Weights of a small transformer language model: 7978 steps.
MLP neurons of a small language model. Each row is named by its layer, matrix (gate and up: input weights; down: output weights) and neuron, and shows model dimensions 0-159. Each number is 128 + 32 x the weight over its row's rms, rounded and kept within 0 to 255. Numbers have three digits each. A neuron's up and down rows have the sign that makes its largest values positive.
After each neuron's rows, "fires before" lists the tokens most often just after its 100 highest values on Wikipedia text that the model never trained on; "fires after" lists the tokens most often just before its 100 highest values on Wikipedia text that the model never trained on. A number after a token or word is its count.

L6.gate263:079145103144173152125147175141151150123111154081137162153130105141199147072132112110131141112138133117174132153086123147097096174125124173132128156098106131181109143114124127091182098165119158118167104084132216135204116067216126130149132148091147160062154111097115091121148061163137142152091155108075088054192135084116084145104176092101185070130152144131137132119102104103109039164165139157080131094183098073141118106127117120112113097142119157177115111146109123136104154130145131
L6.up263:117061123102083110133116103128096130098168140131158225090150168123081073078147133135140115137154149165109065105142107062135091115139127107144149161138135156118209139104201182168132110142124093096188132147140117123065078113068129093110163117114156116111160130160092152071122136105082160120133143071198118196134120185088118130077117090163102132165138120103121152138149163118180160182143070122127094139155100132093147107124125086111099092126137111077107131121093114178145098099194131
L6.down263:142137100100119130180120087167121154139168168116135155118111118109063085168152095128128177137077155211112052092129112168128121129135126101120090116133166119135155100125149106161189084123141130146121139146155156128101145130097061094148123139101205133086113169160155110130110168135124154104110123091174129148083191140093106124111187196151147110154197157140198140107082137112150093182097125150111136096130115101128196226150186103146092208135148155077101160141121137142124103155122144
fires before: "c" 32, "ced" 15, "s" 7, "ter" 6, "man" 5, "m" 4
fires after: " C" 21, "n" 17, " c" 16, "g" 8, " per" 4

L9.gate59:143067145100145168068140111077169114151131128090114104120171147044118140154102143149133133111164121086126185134165117149120090124123067156163084132148139087136132047163133099122140069125136139100119189134094167085188129128142128184154106153157147108146146160107134193151151172102147139114156135101100063133114088167108129119161128169149111096129153066174131146189123084116170110086128159121057084159114075104135126120165122105127168093081070139171141188120108157163181173184127100
L9.up59:161126078167100131092181063110156140151086096176140099118104145134143172150123124051127128170168212141184133122081132143121133141115143088118116146164104148070117152185129103135147047059141185132133107126093082105110087134150156135153096155144117178110116070158161087072138070116143157154076132106134137153166090103093122133150107131125122126098164155137198155103133116142138122159068139093094087099073165083135127118184140175168121190139144162090132177149153074123142097146160110
L9.down59:190147104128138136044091067138099112154124170108091123136059076083157136055102177127161146123117123187146136123103121185139134109158125121125147101087181126127110155124146114136160152118139194169156109108137140154152097175164132132094112155109115130085104061095177112151159185149137063151173175131240125110131122092178135179110077113101103085145141190152094067075167121146105120103169150103105156139088130114117131103135151143134102115115122205130143114154179126130140114163124140
fires before: "ed" 21, "ished" 14, "es" 8, "ish" 6, "is" 6
fires after: " p" 17, "y" 9, " t" 9, "p" 8, " P" 4, "ab" 4

L8.gate179:109128162137101128088101151114063098086169113103163103135161174154158179151156180145182099129158165111135134121162121150168160140097144111162146103120108176145137145129156143163110126098119097120119119121171056121125142161112117136107148111144098136110101177114163116185074135119199058181117103101101149107121108153154140108090121202111173068140154046164053123140190107233114112138195092133099114099172135106124118198151148104111101115112070135091130114134114057146109129113126125
L8.up179:179080098183104118156098126160123134079113140132129216176172097122104170118138106147082147183081104139163144193177096119137203079057161113134099087121167092088114114135168135156106118156102143098087108109155051135101139136130138129102120184131114140161119171165122151109141101138091119090121053137122164123112174117169066126122081089079095170148069092117088112160148112106100087175145191113133117097146132120161164133142135129109136104138160161131156070088172136157143107078164153
L8.down179:118130183040100158156141172157142159134120092071051134140161145085120080174149117074090115104093125164143190124133151121107131146185090080105129086154150181106087122141131146138105089107149070151134138146169149153164110110127080115146101137091102180150091109122160115091045130137107165210081111190122181160152122050154114134115116149127092082085145159050120082145132104126147136113093114136127135128185169131126129116081104147128120128183169161148168166176117143128144122118148114
fires before: " |" 20, "ing" 11, ":" 7, "s" 6, "–" 6
fires after: " l" 15, " L" 10, "201" 9, "ec" 8, "198" 8

L4.gate320:159097134110178119128169055146125140156156144067077106121137079153100128110108111129031190086143161142050184144103147190114156076113083116148108150164122153107091148140173086086144121138122163130149150174175119165124135111166108139133110127108143085155117113148129127156079147137102143118165096184136099116092118131121150097080117102150078126138129129156078174099174117146116147198158152074115055187138147112170137087111152154157152199095102117146180124085161087141124120116119194
L4.up320:142146110088142139150165127109128128130135119088117091124099128081080132159087172138185168182157098143129156159036129125180160117126164126132160115136135134141135135112182097092141141192155122135111139160107133184045112149118107155106178171103164122102148170143132167223116128091086118101137115184108167145143140130103078113170125135112112115142071076092110154093062154128148087088058090065145152141155099139108179081138105137083125153171100117120120118112125146115185113229129101
L4.down320:102134158147083081097129118093124127147113115131160094051150146111109068172212140188152124104091118120163149150116119162124068129115137121097162140075164187111138061105174099145121150109115162134100125090123138102082139104070109119159145123088110152091092142072117122166104088068117132065077147165162085133135131157074132128133170098121088120202144097142105134084139127197110154212127114142057129153126103096116113150138081137146089116078101163158096060115115082098142129093148112
fires before: "ed" 22, "ation" 14, "er" 7, "ant" 6, " in" 6
fires after: " pro" 21, " E" 11, "our" 9, "ro" 8, " sign" 6, "t" 5

L9.gate181:118114136172140164155128165149150140131151137109141190129141059095155074049153122118118160139122118102144128172185138106137097153168153135141133150128174152146104128094173119076226136137138068054177125099138063164159087175126109111109142105087169116115076138079093109125073108164165156152168137131134066148116129130085103183141110083116134136081094132117097156100129166130114133204134127144112115127086119090167154174137092125131054140149145180068157157147166139169071154159143153
L9.up181:136134141122126169148156160099121141152105136126133139107106146139108113144138096133191154098165181153145101129129187108077129150164147060127164133141141057114189160161168058132109089133087108125093094114097154126081116119140061085142176145093120165131131148100113161170107083090166150122180135135155084104094174116135081088190110149089170083110152155141116164171084135104167073165081131130116107134138049159140143158193115056133125127159157124121206159157084076135106107067102120
L9.down181:110201089105176138138132148057097121153075139128118104094110148085202133129110134175124115149161083081074130140138072182139114113082156203105112174182134126103158125124107123158151085104098118185138098118079145186140119154062124110090122117112144005115158135104106135058088177170127149154139118141126091178109125156150115140115153157141101101142184127134127146157151174136115155103131053148112110133140128114078158155114124163106132063157135131139111166182105094181112138140098132
fires before: "c" 34, "ced" 15, "s" 10, "ter" 6, " |" 4
fires after: " C" 19, "n" 17, " c" 16, "um" 9, " des" 8

L8.gate301:113135122149171179133150129134131112081107126080121138161140116097115130076164184119111115150109109114168147205193105137112120153151167123103171158156163067132123160145087120127189088105157115136122117112138143126112145084152104071149137091081151146129097190104209126118142110112205134131063167111121141190184102068100144130166055140090095148108136083134135128072113166121129112123159062097105183120133092180127096135104173113121124112141137186127070104115121122109114140041137195
L8.up301:113084069103162186119130133139118137058153124095099148180162115126084128143087140155150118124097093100085095184190099140125090103129167065150143110107121127097099070153108073127137116095139141188102081129148161112137127085153092095129176101132169097186148119146148163143085110128195164129095131151155157138122139164088091123182088102106135117121183153108111122108137151082217163098100115086133126109089079147141167107134207137117056105126132104130056154110086131130112194120163166
L8.down301:133148097127112152121178146142155125127126070134143098130046122129128056091154101160140143119169085097132127184113148128094100131128162147187164109130128156173129089135175072126138133099137114127152151155116116108114093181133102108089104141175105168035069158137105179144133183170179159103161095131145162146111201117152127114129159115159090078188100130143120107127136163141107104157135109203148080168131064130151116101141069137142108121108204144057124126142150148111125227105109103
fires before: "c" 25, "." 12, " m" 9, "s" 5, "i" 4, "ced" 4
fires after: " J" 32, " C" 16, " c" 13, " s" 6, "n" 4, " L" 4

L7.gate74:118146101122127108157140187094149132066132108137155109099110202165123162085175121153130134069116100070148134145117142119188160177115123101111130089148166153182153158177120135142114103137108191126152121094089185120145127117101126116114112102138111144097153166156123137138101140077157061136146160185086147106125145195080173145200166172125133084061170072145077157087133133084123125106153136136175130108129129093165145085135161099143061113108167101097124158058153137142154202078156165
L7.up74:102047142112180125147149129093171172140113162125166074137129140117115080113111113165158126121137103140103107056195094122144165113094104153137109189126131131120153066200133117088085158168176091139135099163153175149077136177109146146120153142187125111141133102131083181042119128078118176102140118175061131159117162151122157091114150106119125148131145159098081075143132148129105109036174070149199151077156106137095145104131120088154102106141103087117121109127112081141149102147107144
L7.down74:148168156142141174176180135094142174112135083149086096156139108128175140147176066123159165159172088087152140139118146110140141178127172147228109184110107143144146096166157102129168199122138092080163082135127127131120122097116163163141125089178092165107073160114149171135139147135155176113165130157077145137106154122066108160137203043156170147133118144119118110078090151108048142107128175104076148139145107116096160118163150118140096128181095127136128135151172074134165091119132122
fires before: "et" 19, "en" 18, "g" 7, "ater" 5, "ak" 5
fires after: " st" 21, " St" 15, " g" 6, " B" 6, " d" 6, " |" 5

L7.gate330:136145174119161089105122109111134161142133130135153124125155123073124173113154127096167096161109162149128086130096157115167144114139110112109094134156126186188132087094107126059142166169108116056126118101152168150089173142071107134088146135123094146124111137100177110153146085105210098134172122148192126206088145098177090109135124153061075074143108076099155116090127143172203132160179203147165135113155140142155107134169085155113201113117104135108117115144103083146161067119126081
L7.up330:099154179071105106082162104113188121123142101195123133128188162064113157180180175129090106142166150170156124106107135100170133166134135150116084172158152144174127076068107147115137171125132097105143135117155121142136138096111114193136159103095095106113100102109189108120119068177134064138126113192109139134109102168145133094187138183063137074124100092132143131124114152184106155159161170092195135108120163179179086122190119131102166166154097105113086099142106133137117075120124100
L7.down330:117197159146096173133108155174065117179143196111175145130129157124130136108129129118156135128135155117122167137133146011161081077136130094150136107132178158109105156159177141159135101037085100133145177113166089122082152083117125106088137099121127153042176137136153076113124100135199143133092157073167168110106118130114136149125139100133151152192147121143075131155181142112174132129124095144141095092146101134113094138139081138123123141133155066078174104138193099170085144158149125
fires before: "–" 19, " |" 19, "," 17, ":" 11, " \"" 6
fires after: "202" 25, "201" 23, "200" 21, "199" 10

L9.gate227:079111097075148165155170128131109124100114202086089070170153100090140156167172112140089114139125117048168145144140154176144109162130129108109183089197155105100110129155162156177150141170122205138126073137129058085090091107170112093152175147132127102174135198070158120152087106135183162150169114112151100172111083126097105143132121051093135171156093121121108099084115126120161171143158130160124134109132131150167073121108128138125110116065126145142119101172195136149157140156130121
L9.up227:121176061130084180128054140155094141140094061112166093121125130090085151107137199120190093103156118097118160132188104087159123067150138131108134157169081139125149121155145095170112099123145153123054134157089118158121118122113123138114169078076085124144205119067078160167133151116159147128180141142148168111145136105087160120138123076135120120080133135154081178083084150152162171106105160119112168102126132145148109122092123118098104118075163101208125131147141075158089156164106071
L9.down227:141162085079092131185081189133094151112135113094107119161134088159168179106162150082164088148156105079195138085151082146151164098154115095164107142103106161141104116135155117168149128134108136074149144156087147153121134151141141117163183138101130142086186114083091084129082114133117123066132082102091111105071142078093166088166063105092137185176129125174169113138138164110106109126139127151139094092139114140127054126097181187107170104105051132169124108111151069150168153107146095
fires before: "le" 20, "am" 9, "ent" 7, "ach" 7, "er" 5, "ac" 5
fires after: " t" 50, " T" 13, "t" 8, "rom" 4, " m" 4

L6.gate339:084132063104086092130150130126202178171186089097115122080060147148164164199123145165084136192178124119119083110092076138118115099139142101092112157091193129102138160180139090130117081143095157138184110164161124137143092118135068118121155101126077125143153155110142096142097155121120139150139125122155184061157099138109130142145148118132137131121124112140164110151162103155101058163159112136112149129087158148106116082157074123182091084122120158157068105135102146129145091142168235
L6.up339:110153057156136118111167205177153115085141135108144101099066150122156163179122185138105112145142174178142090103137106154154106125132149090131145152138159148141142136192166079136127088167121106041160133121168129143113109092129103101132141107078077165148157071101119097163130151187140160141124167096116115059136083166114193123180112094108109141128103096124189066119157133127131107163152074169111166090143129124095097148110134103170081095107132147138146093060135173200171127100130174
L6.down339:121122092091100130187125103125172105150136092195156144102146069139141151100122085137195107140142158117137106166098107125196048155150090149122165048113193136165077180098123151159199157092159140108209056183172073101098188112101131092128156097143130132123073156130133103152090143147127147108105123087152158124125180177106075151101147112157117111145150148123156115159096101122080101139154128113147142156127144157118179157149140105149126094076154123172112126131171124101189117138159163
fires before: "," 11, "6" 10, "0" 10, "3" 8, "7" 6, "5" 5
fires after: "18" 46, "8" 11, "7" 8, "15" 5, "6" 5, "17" 5

L9.gate111:182161148164139122126178150157138125115085133111155186131127087093173164152149125149058132123190132169198178147187113160130130172150116156086137123101077140148116146170143184149158136126147105109117143125105146178105142066079143139105115138189123143097172169192084134118171089164114154096176130166163142139174146110096153169110056102155095078099107137114199103129079076148137137126125096149129147087141166136060145099143120160175151108198106175129129142141140143162145085169096087
L9.up111:150163125075135136122120161139186158112149152123051136112145149121196191111107146115126101087155095134183144085105178097116087165124142098187095157135132099160125189143174150136113099118167135102123124149156095121175101078163113102177102068052111150120086061090176129112156179139054154135165123140162111142147142158121126154141113090165098189090115081113127143113051142117124116118079121162161167099133122107131137146212084163093123109142111173112192152185146122117113106147134091
L9.down111:100153109117153079132132165162124085105183142072161109147100146129121142190182147088149145173097133148055129145106124140189122117162106206127067192143128132089187119135072125084136145163110144122135115097098129160149097128096103097130153141063144137174113088139136161195074142116150129102111102207078140113166160090120183156077077134133118113170177091183128124137182099147115107123149125081138084132135118045198135148076123146139137098129123131139171158125094130109162156084133150
fires before: "ted" 13, "x" 12, " as" 12, "v" 7, "im" 7, "are" 6
fires after: " app" 38, " A" 12, " as" 12, " comp" 8, "b" 5, "us" 5